config.toml
n_layer = 12
d_model = 320
n_kv_head = 10
d_mlp = 1280
activation = "swiglu"
norm = "rmsnorm"
bias = "none"
init_std_o = 0.00638
schedule = "wsd"
train_tokens = 409600000
MLP neurons of a small language model. Each row is named by its layer, matrix (down: output weights) and neuron, and shows model dimensions 160-255. Each number is 128 + 24 x the weight over its row's rms, rounded and kept within 0 to 255. Numbers have three digits each. A neuron's up and down rows have the sign that makes its largest values positive.
A block is one neuron, or neurons of one layer that tend to fire together. Before each block is what it responds to, as a language model described it from the Wikipedia text at the highest values.

Description: Name-completing final tokens. Final word or word-piece that completes a multi-word name or term, e.g. organization names, places, teams, often before a comma or table bar (Technology, Paralympics, River).
L3.down36:129120147118111137135133181116163163141142148172107121085125128095125100105123141171108137173139137176117096152113151173137142170150108087143105162134118171112129146105122116101105141110109120149129137185137169113136123129138104120118072129130093111110107134106093110109102131169130136113
L3.down57:117135144109141137134129124112164108116132154112134187162107100111104142131122121116101121112070090113125102189110150152116123129108140117110163106125152156113127131161145179174157120134105139134158126075127140143110144130115140121098125103096098074077100121126151165124132134078114123097
L3.down123:130121141160141152139081128119130134143080120144124113151139102133114144134143097160136109119164117160078108152099143129117082084123151064138134110151090146119153185158133133129170108081147140161137135113151167140125099108153101109107107129120106144178150106156115124150160141171066113098
L3.down223:162129155095153091134115147128129177125080087174080107150085131147084098136115103166102138153112124116133153138125173130146120109122167092134157135160132149130148131129171160076124136110116150132130118140174170155095099140111117111069139116176158135150135147130118131169132117135090093116
L3.down279:111135118131143147118143165126131176155120121142128115170119108105095134120135142130120149113135124114144087162111144171082132162127156111149109117160102144074112099079187163097113086154088113136169142147150149134096132129128113160104090136145107084081144111084101152118088142141102078093
L3.down437:163153157162171153123123171092165106184137158133125102123166128142113162075115155126097082142111148130135140131162078168102096142142151126156110133131138123166128088097182122102097122149084137125150139131119105145128100108125135147125124130106144137140122158106127115162118082123152148126
L3.down539:090102152157134143091109127133121171135089142169105076141144134137107181127179135159113155149145142118119118136070121186101136138122131103116095131141160128131141143091131154126129137125061132133149167133134180139071121151101113174107101128132112077096107158139123160154141135116106118164
L3.down581:138100137155154139121131141122097138176130146154092153203173129119117119153141132155173128121142126126129140113140123120136125133154116139153127112144123104137143111100161175097158173146116127160134116133147133156130133122112149105081132126137114126120146126145106120134098085138088120115
L3.down615:118106120116162117146079139174121148121147169145133159173148125133090149183109101121144187146141092143142100128165131119132150119134064109124157134141114180126061181159152163131157110155151117153144138145142142146107107111089096151110165094157104085149140096076135155142119109126103109119
L3.down618:090110141154085139142125110129103145114138121150129142137124089162109161110161138124074132118108131113154126105129156187131106113134121126132114195103097114110158101138133163113139148135128109134169115103094138139126127122102123135104123166141136147131152170093114108111115099097142120123
L3.down634:126125123121141093090089150160130163168164128116168131084157124137128083092118163119176127102111099146127078102153113148122159136083124157124127126169148139140134107144134166168137087138110124113161086136150169131163091128098132143114086100105113093081133183129118146149136140128097113102
L3.down660:157106135152158148078101122125142147120097126142164118158135149116170149120150110125152152109104135142172104099085090133128104116145153141146123109133144159101148113120114102105120166140101050117152151107094104199131125143101144121082165098108117103085132129149140134119135138154121100126
L3.down795:192127128088107134116139144140119118109130095115160131133106130131138131134129142089083126111158131131144149145129141203151092113144127128136082107143135155158120129128133140144120125124144115200142179102142146135144152092170155145139120134122141051120133142127154125158117143133161170115
L3.down907:140110149140150116139156114092173163181126108142140105138097101116111128131187117111114130132148126120161153153119130132141108153132129116140135108141157117125099138174128130072100130158097106120137137140151139127109167102114097115131122113163145147075150142104133155142120179099142117119
L3.down1009:161150127148095187100137144142093136144119111152110102125136174137133146132146165146095119105109130110091116169087103128143102166087142089153123126158147125113074167095135163138142125116129142138133117149142114091109137090152153084139117136139119129091099145096120169121171118154128138091
L3.down1258:069087152100141131121169131139169127103120164130134129114128096133107128090164126110102109177118127098118117137105144122106146125113151095138140104127157131148099103109118141124094101108152131143091168132161122117128124145117152134122104158123102178134190108103132122116166093157118125104

Description: Prepositions after governing words. Prepositions, especially "on", "in", "of", right after a noun or verb that selects them, e.g. impact on, relied on, majoring in; sometimes "studied".
L5.down511:142081121116179121138140114140155108163107118142126119146171158111089100144108092120091111117133142119117110101114101137177158114113122149078122136130139140093101088129134129086129104136124141145092117121150092116092112131135150125150120149103137156090132097119137116142128119158154165172
L5.down779:188081115116149108115134109109139145105124121165128136159115119152105136128157098106131125125115139091118098162160099115203117103112112119118125132132132105148136093104131164086133122142147143109151109184111111087104114152130102134125133139130091127126164099114135147178122124175122118147
L5.down1040:130128121134134130132136138136153106120125131156171149105152095116133121102115078107123098090166170107147134087126127100131125120102151079107172140119101145088110163104127135122097096134154155124106096140097079162117081135099162147116125118137118190154169139134121088134135131127103127152
L5.down1088:086118129091105162105113144148138200127159105146136102118141145140150110127152119156159136116117073125120126106122104132138167116132127148097081112160152156094130121089114131117122151137117123160116104142113139138104087107111166102132144160134156126120100139127097140129132156122162158161

Description: Proper-name final token. Last word or word piece that completes a multi-word proper name, such as Air Force, Highland Park, Kabuki Warriors, Sacconi Medal, HOW Design Conference.
L4.down575:097107106123124136134054096139080144103100096162137080171144158138114147125181139136119116093136127154106180124139129156105094135114121097104141110168138092109100174141122110125144121136137107187165094156111106148176132087108152136125124120107054073136155120142131144105155137108097116131

Description: Personal name completions. Final token of a person's name, mostly surnames or their last piece, in lists, tables, election results and rosters, e.g. Johnson, Hend-erson, Poit-ier.
L4.down721:069117090180122156140090122127119136104153117092100130140123124136125137119147114123108096152148125122177090091116117151138131115139143128163108097138140108153122097132116107119129104136118135173128138142090100148148143073126167143061160155124146117141107097106131162106143112138140090134

Description: Year final digits. The last two digits of four-digit years split after 19 or 20, mostly in tables, season ranges and lists (19|41, 20|09, 19|88–89), plus some other numbers in table cells.
L3.down51:109126107158153133098161144136080093081107160159152137151141136129134134132105133130136134142131101126149156126127103120142150109128153116089087135140101104115119134104145092074138155141126136158158114141115124097166120111151115133160171125103161116146154135181129076120111144153119131151
L3.down55:117115127135129141103135069128146126133145140149148115111121135169114114136151104143113139140138136141167094095135115132133125135105171135127144154120107104153135143128174147124128093143142104161088112132129116120122060118081146150126134145123100124163117096132135129155119161148173132126
L3.down75:137118095115117146140118139140092137120134137170140122130102139126114141103086079109160111118089129072096135130103110079131160131139100097134095124114105172155118163125102148133127120126139156089168154086158057126155129100117094135097131162098126113111131134154115136168144133103129153115
L3.down254:132151107185163145130157128128084131101107105119161117116164143119158118118149139129151150136155155088151132137124096151143138094128140096090135109139144114132163154159158168119094167120103144121149111102136152169139120150125129144117155123136116151120100143144165128144137129128147156146
L3.down308:099124153133134148134105102137154099121086135113134105148164087097123130092116107152151120140156132143162135126164156118132121117132142107086131112157120144133078104120153092089144137111097158118154131121123142134118140165147160118113134107141161107146132156121147082125092099140104159121
L3.down338:101146066133121164084149115114141127185122138112109126125099145184104124126111135124131114146116071165099113143164111145130113182146125100119128158133126114113123110054126113114131139121136123108123137171131122137168080098088170141149133151123114133107128136144137094160134153155139109133
L3.down431:128131111157171135092175121129134113141089153175103106171176109119157164116148108127111078166138096128126136111156126137146128109173141121084107108136095111124119135088155110060098152134136114124122099123180144126152131157180146114159124145130135131148146094175159092141143115134153134126
L3.down513:162124121126096081147125122115152122197110122087105137113118131136141129093153127144143087118144128172126117118151089092137150137137133157122073169093148125150157124122129158104139144079151100123150138137153138136124116154109138124142117114120150113098154189166120079119128100091090157116
L3.down566:141103097101144166132153121147104102101128114139126104141119156131137139112132145111125115096171151114111174118128136172179109125147170131133115159106159106145111134092133175094131131136162170142151141093136136151174132143060183117178149113126148118121089121127125127156131140122111118139
L3.down785:099122141152169103116107128106145102142085172140123154127124138154182076099176118143102102129077152151113126140193152110149113163149075120133159115147114107147126100117122131088169122135136140174060142140144118117100117097111130164111122131152156153137135074134133119178163111109133123152
L3.down823:125125154131120080109125102118113151178131127101158119148146113116143180111141102126125117115092172135128098138132151114140102129155151113123129176119150150132129134141148181111139109117131201144133100163149130129141133139186134125128121144109090133151156095181148145122143147139162104107
L3.down864:090138166169111106122114124114106070132103145126134141153121101130147138153123149138101137168133077140104085125144110132184107107175158107142106101166133105138135139102126130118119148105108159133134129136127115142137133150114128081111141152087142150088072115180146109105079159096110120132
L3.down972:137109103120189126118114120136124114164084139166114137152166116099138151159112121124145069128132147105110155106155122084139140121157163134113106109146104138107153131101115121134160163125128138146134114113132152149143125142157120122148138103103157160173156134201130079135101144140156129149
L3.down1150:086163139116148111117136141100177095151118153121145109152133148119148149084147061091162112171184141141089148110139127172174168145168130127101116107156139149111123077114136149114104143144119112158104110131155122114121106156140161144095118111124127109113136102097122117145139121139193130123
L3.down1220:167127152120135147109122147110118093119122136084126175108176117123160153119099101164139130141108138119180127143142145133111116084154140114104086135124099154146132079099085094123158165121099151108142132097108151119160094105133097169152154153080113166183136108166104119167143146126109105093
L3.down1275:156144133130146114123122150178124117172139164179148112138153074142134186131143094072142099112157154123151101148122124136118120092150169129125125142108125152103142100141119112126136123149092118140116160156153143125128094108168109113112096133115145105114114179155131146146138113135132106111

Description: Decimal digits ending numbers. Fired by the digits after a decimal point that end a numeric value, mostly in stats, results and election tables, as in 5.00, 57.62, 51.7.
L5.down313:144160164118139115130125153085156139101130163116150113117088104128111087114106129120107134125132105128122103154065161139118086086094131081122112105097125155092136119121137121159080160114130145083116144149075140112145168162098143127148140122109085132115142121155158135121092149103151120128
L5.down567:115133133131134181096140114144147095135096112152128128083117123175145154144149112178104128150121126111148187108099115105126153125138116144132135157139106141117130141126112113131143120143078106111148144104133127135110106147106140110104110085102143131168098176131134103161124128131063135159
L5.down937:098122122177130146137126140113096116139142143139127089140101141153100096118090143130080125127092151127139132145118092164120116107162131109107099144150077113147133192120129139137112132135107118139119105118097137181103150081155149116086165138150129133114098117118102144108138148138146147150
L5.down993:153141143111159106113140139093067105122160152113155158136128145114118137119175132085136119091152119151118148139131131138128118140194145118096089150145114163106132130119138135125077122097157119114103135101081068122165139116137108134112149111138124107132198159131126093157106170143121133109

Description: Prepositions before institution names. Prepositions and articles that link a role or credential to an institution in biographies, such as enrolled at, degree in, elected a (Fellow).
L3.down183:139127119135144131167130095142117127083117112114146180129113122132139088126117116100126118092098148166162067115093121134144102105097098136112121158093115141139137039085135141147145088161134111099104123101113157101144138121128106145119101131134110112169135147149127107164083156147099116164
L3.down262:148107104100109148088065132107138095132151112113121164144105100135085154103103080112085130136109158145139131118158114133140161129132109112159107104123145127152150139118133090096122109168120123122164128151155150127194081110118142070138152107104140153130125134127111139153138165104098087158
L3.down330:110108115116132132114108166143109119154110151141130092078129090116108086129110121140133162109143131149149157190068104131111116169155113158168127075159083124141126110166125102144125110133132138142084095116140135135112121159141132092126127085108157084140127117125124142131159097186094150098
L3.down337:163093136154108131139129093135170148122093132171088128154104117093115108126124115149129146124113151156148110144121098106150122125122148133153092147117135182126165127103100093122088116132119098102133131133137133085156130141098112134151130154137134130134060204170118160111127121124138140132
L3.down559:092173129056120102084133162128171150083145155092130117128109103136133128108136107117124110135119110131115142107150124147099116114125122145129168089117119143175133155086159105128149103138130146098149144139093119130145184142127091138115131138158104130084099119132092159190117089135155162136
L3.down658:134156144156147175095109114123111113156122167126128094137079126106152113105141098169092080114136136116148138148152149106066158143121108116102154126107123154110096158120136118146147137138138133117104173098098155136092163169133131125108131128139143079093100082128132121151150127153121127148
L3.down720:156161106133097134150141147099148090139134141095122116122110151178067079097158143137122102119142125101139106092170178141135124102134129122091109138124144133138143136124137129135127119186158084151163149115159122133126123104133115144125109145144104140102123130120121154172146154167128153145
L3.down893:128110076142091166132114179164111087107124136124125091119129143172112116074096104108156130101128147092134141130123113120137094142154154105154117099165116084124110091092134097122144116130126140122114151154164131148124136141103174147148128143096104153104092139130124138111158144152112149122
L3.down897:154175138139160168137124150136132102100131119128095138176128145102098101133127128087102093147116179131111115130157111160124092119124106097128117125133143119136124104167136132087130116102117131056136120197150167053091121161152118129097130128117102122123114120152122110124100137095111077102
L3.down942:160102108131084148118126115126138066128107134117114180095132155140132116094168086097100135137080114099145156178145136137144093083099151147093139139165138101135148107097151113118133115097129097107134145153105129088130126135125106149102143125144113119172101106126118125087109090165129122093
L3.down947:137108111118158108178143161154129114093102084080129148167103141123121129157128100138117143179128109128161138175140097128130155116156128171136122138134098120136179166170136188171155144185127113129132137117174143133111109157136154146108113149137134089137124125123107121120124156136102097157
L3.down1000:152097137163175132107155163111150144134114100113152142088151182091132143152155130138124128083107106136145090109175142113119114185137113166110119121153119148120137133129075113122141150126150130148165080101117146105151145122141091111149124100112104095106152137100178091135122190148100116113
L3.down1125:132114152115152105099179110178127111124118101143127127068128128120125152140172120117090140137122156111152136129158107126112143077141107127140121083152129133113123128110130144137119167133165112166099158166109087103143087130141120114104107125121113156099128135075128122109147147166188137133
L3.down1169:084119105088114139147152143163142151079128114106126120151118124108104102109141145119078118149122119159174134160118138188114086100137105144130130132105139139149142131141089141147131109117095117142115122099190153096087098157101134125131101108143145086127158116133126098144157149124142083108
L3.down1207:111151137094095123078156178093129208086127116132117088115114156117125155150107151096142114120130124116108082143112091112150102129136131148170107117140149151104148094165065148121122158129155113162095166160094153100115092153125155106098139156115112088143138136086112166113109139143129156110
L3.down1257:195140155114169133136122130124116111119118103151104183128138131100090146125133120136121142116113151155123082136137134123152122106139119105148146105124090150133154192172122164121179152110114101140123106144125138119128128139099115106153138160092128122133135145145138111132121107115160127151

Description: Final digits in numbers. The last digit piece of a number, often after a decimal point, in tables and infoboxes, e.g. 100.0 in vote totals, 1.5 liter, 51:29.
L3.down11:139137138117139125134093146144117109157117146124104124143200101094132153101133132135136110164157117111129156125114147159165156092154151111135132093158114157091093146089121157113124153108112132165105125137129169148123163154145151116146128091112145166122149126171153075135113139106137114139
L3.down53:158120136146125124119116113112130166132094129142081110129178149093110141086131113140136106179178121133141137129112167120147128106156109085149135116153120110109142123115155096085099138135132110117135104125180130145132116147141169138153120104088121135173160110207158088133064111193114153141
L3.down153:124150123123148104127120123170100112090129105163160093136089107108122145126143116122108126136164121141125123122100154152145089144140143107053130124161139151112099125117137144072153140096150096130107130171152171102141123143138156120140160110126114087132133107125142142105146124171133165131
L3.down311:150129114126152133118132134128128154139109160170098067143141125131144143101135094114104105172133130135125097142145142148147120116141145098105099143145120129133150133081135111059114160112126092116111147149172168113159137176133146102129142141135164125125137072161105087141129102140143133129
L3.down383:163117071135119123136182122155152132153158094168142108129106141139116166146150126140097145133168143107139110097122138193142095125136111125137138151163148143116135149165159154138070123109144117122156110096172159088120134133154109125159132109178140119170130109128204163127187143122141111103
L3.down465:135118104093158128133115110138108183148132086112101089143169088165121134083144072145141098129146084164143106118100151133142129076127099101116141111173128114122122112099143145085146138112113085137140114108195110159135134184121150100086134127139126129137146097118130114134126116150137147105
L3.down613:133156167129104121142135105124118118113133134186135105153155121138117153126156088115141104140146135135137149109154118163130103105122177100124147155128112081141142136128127131048131163087134108138138100139112132111120137159128113095138168166136122149137132097147113088121125134150106140134
L3.down694:146121101135173153115113121130126115142095158162101094136161106123136154091145109147123094171150113139132150122143149164162142110141134108113120116158132108110109129059132123063127138110097096124125127140166130146154132191142167118146111138115169139142144113173143072121140112146148138099
L3.down783:151135111120124160139103105151111161114129148157106096137148079141121158093133117128117068138141107133126100129112127113179133080146152112086109134128147127126134135103131137061129123117126104126149103142185177139136135159170173124153147139136108127165141104125111095110148108141130136109
L3.down902:171163138101122142088143152134117157165138142110100119162094168113111116123092133130075103176115131112126127154114118140132136090141164093111138134101115144104127106139091102137192128139155146097138117105132153112127153120114152078144117061119161111131100136153137170116130081141112147161
L3.down933:127113179100111085068124144130132130119090108132125153100106130104105156133121092151137095112135117129176157110141120155132120118151123122090158101136105160125152070137103080125131077111124173147139120140148132131138102148101121141162093145146146124126151152166162161138133083081163142131
L3.down983:133134140090159138143083101145107103142120110164113101153163149116174131133137134143135123140138127103135111142128139177155092120135139133109086134152138134135087142118126176081121162100115101129104117172152169125139144165150150115119120125152112125101113100155109095117141110141131110126
L3.down1039:115150124176180176118162059130116148121087152133101146145138136143161173115114094148182111152159135101119194104135154083104170090107100120143128135167080112098147131120145129058151168151105170093143134108122116149130123195125133171141133141118105157156135103171105116092106144149108121121
L3.down1069:078121137082102118103111096134122126116110113141140153122098114095130188118124135215170099171106079146148157124141108132134108122109104119154138128088143123143114146150143110093122173112167110094121107098154118136159118150104077117139089108147119126210160085157132118147108146128116162126
L3.down1122:082163127144141119166140095170121161121133126124128126123106126104100165108136104149123069149137124116107111109144121136141111120125176094090124108123107135096100093140115151127096135138124144161055142101143141174123073140129142128138110136121159111119130097152120118112153124142110122126
L3.down1156:118132123111154149097138115152102119149076181090143118071139125156148110133102154129142139146112107109139168155170123131162128155165146134140118136139156103125088114142131145121148111080102129120106121144123124136150119105119104063134110111146158146109076142152119119104094117164114131155

Description: Number completion tokens. Final digit chunks that complete a multi-token number, often in wiki tables: vote counts (72,885), attendances, and years (2020, 1954).
L4.down177:135158122095137092101167175121143109121139170140162127149111136129103125081172091101092121142086130137108102123149135140137105133159118149147098108165131116050094074141134161091132128149106135137103113119147142139175103149137119107113152116134086113118142123117182107183112159143140163134

Description: Trailing digits of numbers. Final digit tokens of multi-digit numbers, mostly right after a decimal point, as in 3.5 out of 5, 4.9%, 57.62 in tables.
L4.down150:114151120155151111094127134104144122124145069117139145131076079138098126145185127163148127110109104126118156107148120129088103144151140180119139118127109146175111140098132114087132127128061131096128153131129152127125122146123113113108133084119159104125149095122132140122126122123187162171

Description: Digits inside numbers. Digit pieces right after a decimal point or thousands comma, mainly decimal coordinates and unit conversions (94.87658°E, 15,000 m²); also jury/jail, d.
L5.down205:146130137114097115121095135121132131129132077082127158116166111128111125152101136128163085160139135147137164157150124102115160138108174126119169120114114127085154135162184152145112166130127105093152164171118112142128157087106150130134142106138096108137175123100161147131108112131134092138
L5.down257:134137180114163154082138127142123153147150140123123126141078104131076139088110141096131122152117148113133139144169131164130107073122147120115126128151149119129128146131131149109150135135119102118121135157062153180169098150135151145154138145101143115142131116121119115152158169132146129124
L5.down728:143157110148157059128115112129109166130173157128109114125147104177119135115152169135132159162121101122097117109120165159155137132130158185120131129122123134139150169114134099107136125175133143100112139159096122116124108178125123085129125144161073128127123133113151155131085161124149158129
L5.down1196:142112176108156175077106143139087116141139128120119117128100139154155133160127153154111115123154085078124118138109163144121120095175127147139106154120112125102143137155121123142126107140113125142132132129157099180088100135191113114116203131102096113082159091086085102152109165138116135120

Description: Education degree phrases. Mostly fires on the word after a degree or school mention in biographies, such as in after bachelor's degree, High in Science High School, her degree; weaker on scattered unrelated tokens.
L4.down804:095124118105153143119113156177123140135150173154122120156130091142113128091143128083108112108161167111097148147121132142141134090092134142115154153145142127167163154077156147090092099106115138127126142101096096106102128138126131122161136171148120171112135106133100130125158133103112160133

Description: Year endings in lists. Last two digits of a year split after 20 or 19, in career histories, season ranges and table rows, e.g. 2011–2012, 2018–19, 1991; weaker on party names in election-table "Democratic hold" rows.
L5.down321:118119087115130066115084155109147133162136131057111113112109098134090131173162105114152119150135119132091112075152144126134153164110141134089133151135131131135166135093157120146128119100113094133124148134138116165180129191100113166126134111118147121132163135135148109124170167155169107178
L5.down362:099146127139135082103133130147097135151117111117121158111104149132100127111156099097175100146114102091103141155157154109172124115128092104123114135150154132099123110146147167175128165102157135176138171161112115165111115106128100133080129077122132135112106123168126124129169171156092164184
L5.down742:161131133122122144097151128143119124166108114108110139136128153102097104097129095106145149142104136146115143132143094166114113138080119121098112121109131115163123161119173115136119101130103127092100151155176160165165123140165130134157141094135162137128126109144142096178090134084139149115
L5.down1029:134150158187147121129143128138133138119136143124140147136092098152084126145107111140151124135135067132122120161124150187126102137112140137153134117156111108120126112127126109116104110162118134113136152105145078166209078132082110147132137075157075158140127131116122160156143144156103101124

Description: Year digits in timelines. Final two digits of a year after 19, 20, 18 or a dash, in career tables, season rows and biographies, such as 19|99 and 1993–|94.
L4.down111:179159117129121124097071118108134104183147133121176158069132134154128167114087107093125090121169184138125104128151129151107135115107129127122081119164166169123126131134126133149091126139136140130125122102127156177120108129152111137071126133086153141139119149187148100142133154157140124103

Description: Name-completing tokens. The token that completes a multi-part name, usually a person's surname or its last piece (Abraham Lincoln, Gil Evans, Gagarina), also final suffixes of institution or field names like Physics, Endocrinology.
L5.down365:099110116143119098127114085124138162142151137114135100183112145113112110120091182131182153094160118156130104139129170074132107135095135122119161128106190097146103118173137076158116151113122117145156151081116131140118128125146107122126119105099097092139154141108130125140136125108144122117
L5.down680:128179151144161097127131080136131133136155128088102092128123101126102135124106108148140148041151135116148092117103117067087142116113125117111123127111170161100115138177096105142068144144135137146153164121148103196077153158127126126144105121136093134096160133122112096106182188096150139130
L5.down753:108138134127119130124135069139159137149159129143125114156156159136104157131128130146189178112139117128152099138108160071111161158104088119136131137122207118120115136174131118189128124110131151164170127134163114148151165133126121148147110088131055099119151149121095117130144146110145129138
L5.down1012:106136140125157117117144115124162122104113125090116122122139146137125144100090109151127137127118125140125116111120109093125103145149127088055166105148161099155123144200112077162132142132118123142150171141091131123093115177112088162077104137122110153109122124074102108126116142109173113124

Description: End of full names. Final token or word piece that completes a personal name, usually the surname, in tables, cast lists and rosters, such as Thomas, Suz-uki, Milojev-ić; occasionally place names like Mil-ford.
L5.down79:115144141159123143137110078140127123121135127133124181105143095127108131135110122123180162128130159154139133098116144041122165146048104134104124142154189129108153152164130123124118141132096088103146113112090133164101134137126121117118132153126052137132170142105087138114113133129118121156
L5.down137:079155135118155143097160145124085089076091085157100096147141095125135139139124186146129103121130103163118117134120172088123088131069125104126195105140113050101135098162121144103137130143124112135139129143117127131107151148126181113125127124140081116129152119111125132093165143126134128148
L5.down146:147149160120107175110128102137107123119120158096150168107090136106123119134122140121135150114118182152116095131149129093104089125144098130150161167169102166102111136122132110136120138139116151093104158163159177159144111162152105124146138129113139120155142118126105103168119165174160145143
L5.down961:067150137140123149116124054105125147148146125100145122171124129109123114119124124143137151117119125156118083139128123099116102175129130118129166166159153127104111142156126122141097120131151123150151091148089147134150128148071132146132124161130086116139146123098111152098126109124148132144

Description: Personal name tokens. Given names and surnames inside people's full names, often after a relation word, comma or table bar, such as Alexander, Samuel, Williams.
L3.down244:102123138107140150122135127121138131141161125095139106165115131128108117090185149124107148144104105136140099133108151186151100116166143111125131089107157149112108095118151167130091112126092085136136114120174136129112141120137115155118122094150123112121154135092134097125158127124144124104
L3.down252:114121144075146119168118113166134129119106137122137076152090112108117128155154134086127159132121115096116104159102119121125161128080154138150109116151149122097161126137167136105134134123135123130156116121162134162153140146111140105157129168133102118086104134093107152083110150182104097094
L3.down294:183113157166120146112128068170124117094103133117154105085148168113113082109161113162101140076099136144135111157138161192134141167127095142128092109141136151148136117106130126126128108124153130075103154115147131128132110119141121143128140139156161141118161167152173165116134109150116120135
L3.down325:148114161085109105114137105102137133153116148130168168132107149109127148124138112151175101178128118134085111103145100119135126121127123102155113117140132149137121140136163153115212107104118116092102128154135153101124136115159157123108108148148133105124126123133086123132099118167131161129
L3.down601:110125106095152108148090136147128108130158112139162141091130082125122144120159096155108132119100124148131101117070130162180131143133105124081136140145175145135127119129143159110135118124104069139135124153150148141085115132118108133121112132118127132129178145112118153156149154149133118094
L3.down614:132127139076146178144105157152147132108115101143136077065142142169161082138177119126128129094099113115126117163100156171172132077136180111131163138126134095151110121090130140118137095122132079104149163169153141142118124161086124111144138160146162107099108139130094106104142143159128110076
L3.down628:149165146103108098135133178149119092122127131130087126146102131158125132100152147141135161135136113167104139119150134180131111150130124127105128117157097140126093136118092145093131147135121081091126147141163119063113170118097102112131067139181099092159163136107119124136129128126173122146
L3.down661:170180166089144147129141100115105149111097180116120129120150105136091136123129107134131124140180117150147158122158156114141108128143095144123111131138127184129107109132154148131098141124102131131155156118144138126142144131116118125107141181153091131126137142100109124136091141134135124154
L3.down676:098132135113120116124122144112150151135150121130148093136107109135100124098161124121099145122106114135136107129096156150093104158156129108118140127144166164129103127132154149103107117146114085120144134151161148116079125133103114131110107102146141114120147153085140142116158122132149110107
L3.down685:101121157124147142125126112114116129167146129094133121194122149176104144173192140115111126125121130116154153135126112163130096134130131115132125124158143141101105114112132143108107130152101090134101138128173136147125121156118140179111133094140150105133136120133137181108130117133141129122
L3.down751:117113142115122154142062148138118119104102154123117153136128117126138142132140111142128104118133102157141080127152085130188124129122159192124131153160119142128096135121137160119111139138123122126129096133184116098084137131135111167133143126126075107144076069108151137139120131136144111111
L3.down858:098133144128132137121130156157166126140164099141141087155127064142081130056162153103122146149093139138123110147089149175162136151105115130142134143140148163125118113125125133103120127142115107128127135135140140125099148109146137123116131113144120079150149134096118121118159124151130132121
L3.down944:169142124141178138145119125141139133161129103096132153146116124110121128142077099129106116150154141128126115142156147109178115137127136119111117130156172191136136134097128133076139068157108133096148172126147160136127121092137148103126114118161130120094122079114094117077122112165161114152
L3.down971:134165102131136170129092122133148167082139119140179144123158156163121143128104077151104162144140130117156118111101151138159156089116139160109088136153116158157120166069167148117109147182089101147131152154119143151146140152155121104154173128166111142122101132128105081162083120117144113152
L3.down1096:103134157094094130137131160121151104118129133105127139112153122088108124109170147130129099138116137160116065138129137111128114153147115137137127115137146133112149158140134121101133112129112112103115160112172120106120121140104076112115074122112129094138118112143080153124147118153120099109
L3.down1168:074095094128120119144114175114117148138141141146141106132110153114129154143141140187111100102102133147121131097121148116136103163125118097112130116103173079108125118149130127110113158133161152104130119115147135128111093132122102115111117104121136099169191139148186143148146158107111118143

Description: Digits in large numbers. Digit pieces inside multi-digit figures, especially vote totals, turnout and attendance counts in tables or dollar amounts, such as 220,14'2' and $28,'85'4.
L3.down167:148124127161137109150171118130112102128130128171109118132141141145126143161098141140178143135146136123107141116176119098162120121143131097130136217130107070148113137072108124128105170095141119093123095144115106105152134082130142198170099113098149148159126147135130104121131167142148103081
L3.down255:112108142173117137126145133127148058087101165166122153122115062142147154125157133154111146148132117090115117127129159161138070144146128129156162118117121151178148120169145109116113123157135137120127121109126178133120095155157076124128122114146118113158110126108111114158149119161127086081
L3.down403:174077113155135142145127117155139125121136105121152116117124121135108068147124088088108169186092153177142133108116147191114130123139098107139107141149120147118153152127103146134117142087117092131178111140155137149137134158113138121135125131138136110164195093134167117098107165101153137111
L3.down457:110166142135088139109166150176142121126147159129184159131150132118136139117167111080138106137122128162126108138140160141147117130114106113146079111074151141177115156094143140096177129149116153114149127122097155098062111096097137132104091135133142148143127147080141125153146098122130112074
L3.down538:146147131122144132096129121171128140136111145135109124143162113115148101117132150147112073147127111142113127132144152138115135128128127136119136106097104141129123125137117087114111149114137103123117122141132151126135123142143135106123144116112149124156160118143151109134115121129129155074
L3.down758:112124122147142133133120118144133165130118132115099141164117174152167142102084128099132084138106134109116101111109163132102156110091138087157127064129168087152093168098135138089130141126169147115120146178114127124160165139138134135150145146157112137101158102186136134135122111109128106147
L3.down786:143126146114147125060159087147135121133108096139150153118086153114115123151119143118093161106138119161151162124130143133133087124093124171137121157129116143078142070142062138115145145172134136098089170081095159117137124106139117114087104115091152131135146097130135149145110125104129172086
L3.down820:120122084161153130117146087144121129127115155127109084140150098114158183115135118147125118164161121142134130087124139139121141118118140100098141111136074116140120124130119148105141150137109120112130128126148125133145159198129168130145126129127128149111133124147165122114123097155139172120
L3.down842:126158136128177138141132132119152060109147120166102127155079151119121129089123084128103130181139101064106108114130134154119138174126116180135110095151083130129158115140126152090150129179093142156119105143112161136119132128103149138150118157108146113147187116155127154118135099146147084083
L3.down870:102165158110129140089132106128161146145111191088151136148122098122110111102142122151127120056119154103130184151154181119151141107133103124137166108138137127086075121158130114145108119114087138124156084127119148159138076115125169099080119133105077124147119126108156138096128144117114133107
L3.down895:146161128075146112096135129105123118095120094139146145131148124096100158119148149095176114151127118145166126136127113172117133090120081118147158183107136111126103094156099156076134154156122147163109136139101176131150118108109157137144128081109139125137140141144113091165123116134102109122
L3.down914:108196120127141138142102134154146132126161135117104101122125130167128113119123098101127094119129139124112155150137160129123150114154137125137115115182140152101146125153119134142161097144099176108130158088088117130085134136122111148099125115082085154128145157099176134131159172114137111108
L3.down946:163152115114127127098131096178145131134138137129160122130166129135136123107129102116135134133087104152109129125132160154167171109152108129123134152157133101110091113126101149094120133156146113121138149139132163124111168146143129170112126107145094174128204159149127121169133105119153112076
L3.down1050:127090159175115141097143132087150149109160142136135083071194121072195133118140123096161134111143143133096120138128117157133095113119114112118121155089107078144115139120102103118101130127133140142130136109103110106168090098150181104139150139112130098118100149129119118110122127111143128110
L3.down1078:154090087153139159132137099137147143151105162131058150102096114149161108117128121166124121095178134161104128120113118151115147121127103111137113171126115100104108125117116133121182103163130102137084082112145138113155118152149158093124120152105153088160117110139095140112101130148130139097
L3.down1141:132116135103134145130123157123122115131091126123140111120106138137132163110148126151132115146171120120115128121113108102104150090176113094152083119100087110113131134129110132150125151074166127134108125139149120078148129144125137099121115150116144108125102095154097105135143083092150147164